config = dict(
    n_head=2,
    norm_place='pre',
    rope_fraction=0.5,
    parallel_block=False,
    optimizer='muon_variant',
    seq_len=256,
    doc_mask=True,
    steps=5206,
)
MLP neurons of a small language model. Each row is named by its layer, matrix (up: input weights) and neuron, and shows model dimensions 16-79. Each number is 128 + 24 x the weight over its row's rms, rounded and kept within 0 to 255.
A block is one neuron, or neurons of one layer that tend to fire together. After each block is what it responds to, as a language model described it from the Wikipedia text at the highest values.

L4.up316 [106 177 150  82 116  95 137 119 119 138 124  81 121 126 130 149  77 149 102 115 177 122 115 141 100 129 118 131 142 129 104 140 153 124 119 152 109 134 109 107 144 122 133 123 141 182 130 136 108 144  86 164 134 162 144 132 123 117  86 123 167 132 123 127]
Description: Indefinite articles and determiners. Mostly the articles a and an, also its and their, opening a noun phrase after a preposition, verb or sentence start (at an intersection, a merger).

L4.up901 [114 109 193 114 156 153 136 108 108  93  92  95 171 143 103 140 128 110 121  99  98  81 160 135 116  84 108 132 107 134  59 107 132 126 150 120 137 109 115 106 163 130 148 140 138 159 141 151  88 172 125 153  94 151 120 118 128 118 111  95 120 134  92 102]
Description: Number tokens and designators. Number tokens, digits or spelled words, especially model/series numbers after a hyphen (GOES-6, F/A-18, I-10) and counts or measurements (six million, 2.5 mm).

L10.up43 [124 119 101 153 137  93 147 110  94 113 111 113  99 128 100 124 133  89 138 108 119 119 127 142 118 115 130 129 135  86 155 136  86  79 113 158 111  99 137 130 142 114 136 176 117 114 126 127 118 103 109 121  81 127 137 153 170 179 109 113 155 144 124 143]
L10.up86 [156 125 127 118 156 116 167 135 137  97 133 154 127  98 106 137  97 111 150 150 173 116 131 121 164 127 130 157 140 178 160  98 131 103 107 151 114 132 111 146 146  88 140 118 100 113 101 116 117 110 136 144  75 146 107 105 164 105 127 126  92 156 114 127]
L10.up155 [174 162 147  88 141 159 163 123  68 150 126 113 137  84 196 123 105 169 129 131 125 186 134 129 157 100 134 138 152 147 100 148 142 114 153 134 123 145  88 149 164  89 154 143  84  97 129 113 108 143 136 102 147 127 173  85 142 116 124 179  94 106 146 115]
L10.up181 [133 113 113 138 108 124  87  88  96 164 145 109 109 112 139 157 106 175 133 139 137 102 170 139  96 147 108 113 171 120 147 116 132 175 143 147  99 115 148 124 120 166  98 117 107 156  85 118 111  97 102  93 143 138 101  96 121  91  79  98 137 144  92 123]
L10.up239 [144 207 105 133 145 108 112 120 148  98 162 111 138 127 130 124 115 148 127 137 104 117 133 106 114  84 114 107 166 142 178 128 170 184 156 168  97 137 118 134 110 178 101 128 141 150 190 141 118 143 111 113 127 147 148  86 132 110 123  91 101 117 168 148]
L10.up279 [169 139 140 122 117 132  97 124 118 144 151  56  78  94 123 130 110 152  95 113 118 125 134 138 101 110 125 196 142 138 141 108 142 158 135  94 134 116 134 138 102  95 116 110 109  92  75 124  98 168 149 121 138 111 101 158 114 142 128 141 124 107  99 120]
L10.up333 [ 88 117 104 113 102 142 113 113 143 137 109 124 134 106 139 175 134 133 127 126 190  97 144 133  94 138 155 142 157 138 144 150 142 106 124  80 158  90 123 100 156 153 134  99 154 136  94 105  67 134 130 158 137  88  92 106 138 101 122 139 197 114  74 122]
L10.up491 [155 167 105 121  89 152 167 134 130  93  90 147 151 134 140 121 112 130 109  83 116 138 157 122 111 105 143 141 142 132 140 151 172 134 134 114 119 137 154 137 143  92  93 111 188 138 106 118 131 149 146 142 130  97 112 134 149  97 110 131 124 163 154  87]
L10.up615 [172 151 125 127 145  86  95 126 135 118 150 143 130 129 128  70 130  74 149 131 141 167 155 127 157 125 160 118 161 161 125 106 159 108 153 149 135 141 154  91 125 107 114 152 107 125 160 130 123 161 120 136 100 168 120 152 148 148 123 200 124 156 132 135]
L10.up630 [167 148 116 102 138 142 123 158 157 147 123 185 169 108 106 157 121 158 121 123 109 101 153 151 117 138 119 117 129 145 154 103 100 128 109 141 122 128 120 140  78 102 133 106  84 120 143 101  98 115 115 114 147 144 150 102 139 147  99 124 159 155 147 116]
L10.up649 [139 108 126 157  88  90 100 109 112 137 102  90 114 161 123 167 105  92 111 115 113  93 157 109 117  97 164 114  94 132 132 133 128 109 117 117 152 135 149 153 119 101 109 160 133 122 141 108 106 165  96 142 145 133  98  84 118 138  99 110 153 153 149 160]
L10.up747 [133 125 140  91 113 105 122 126 145  91 172 107 150 115 124 110 121 144 136 130 167 109 117 142  90 148 163 107 134 112 165 119 136 150 122 105  92  90 137 132 157 119  91  96 124 161 115 117 110 135 115 125 111 163 123 146  90 187  86 140 122  86 112 175]
L10.up924 [162 102 119 117 129 172 112 137 168 167 104 135 124 155 125 140  87  81 109  96 119  73 129 113 114  80 121 131 151 106 143 124 111 138 105 125 155  90 152 103 130 119 143 101 115 168  91 135 143 160 110  80 100 133 118  88 147 119 104 166 113 136 162 132]
L10.up942 [115  84 157 115 124 114  88 175  93 115 136 154 128 121  83 122 145 122 143  87 127  90 160 129 119 149 182 119 100 163 157 111 138 148 124 100 128 139 135  65 132 112 123 120 121  92 126 122  90 183 157 173 125  81 106  87 120 155 119 149 136 119 123 175]
L10.up950 [101 125 139  94  98 154 128  94 135 139 138 118 137 104 126 166 115 118 162 140 146 124 121 123  91 128 126 154 146 117 110 144 126 150 141 162 131 145 129 139  92 130 105 137  88 125 138 121 105 142 151 125 127 149 121 134 154 180  84 147 143 137  89 157]
L10.up980 [167 135 125 102 136 146 137  81  86 155 141  81 126 147 108 101 121 144 118 142 157 147 180 140 114 102 148 125 138  90 128 125 103 161 120 139 166  94 104 109 140 135  93 152  96 172 157 165 130 108 112 126 101 102 153  79 112 122 170 140  88 122 178 169]
Description: Indefinite article "a". The article "a" (also an, one, this, numbers) after a preposition or adverb, strongest before durations or amounts: less than a year, approximately a 20-minute, over a minute.

L3.up56 [123 127 176 119 148 127 120 123 131 140 168 153 125 129 127 136 118 105 157 118 129 119 120 117 126 120 132 115 117 110 101 120 153 148 198 143 168 149 136 145  86 107 130 141  81 128 161 140  88 173 127 138  96 113 126 135 179 135 100 129 107 105 105 123]
L3.up204 [134 108 151 110 151 191 134 141 147 122 127 122 152 144 148 146 149  95 132 123 133  98 130 165 102 122 116 131 131 152 129 132  98  99 118 134 126 102 175 129  99 142 105 115 158 197  91 144 170 122 156 149 133 146 138 118  81 101 120  96 148 137 105 142]
L3.up237 [164  95 145 149 148 139 100 149 128 115 165  99 130 152 102 104  87  74 135  85 126  70 139 130 126 151 113 122 114 132 119 115 162 126 137 122  99 159 120 155 139  64 149 148 147 160 134 116  98 144 117 134  50 120 159 139  88 162  97 100 133 122 107 120]
L3.up655 [103 141 147 104 118 120 105  73  91 136 121 123 116 150  86 102 138 106 114  86 112  92 128 120 100 129 124 138 121 171 113 143 143 122 161 170 146 149 137 153  76 126 132  98 129 113 120 136 128 161 129 149 117 112 165 142 133 142 102  99 140 124 111 168]
Description: Leading part of numbers. The first piece of a number in running prose, such as a bare numeral, decimal or tens word, often before a unit or another piece, as in "seven|ty-two", "2.8-inch", "12|14".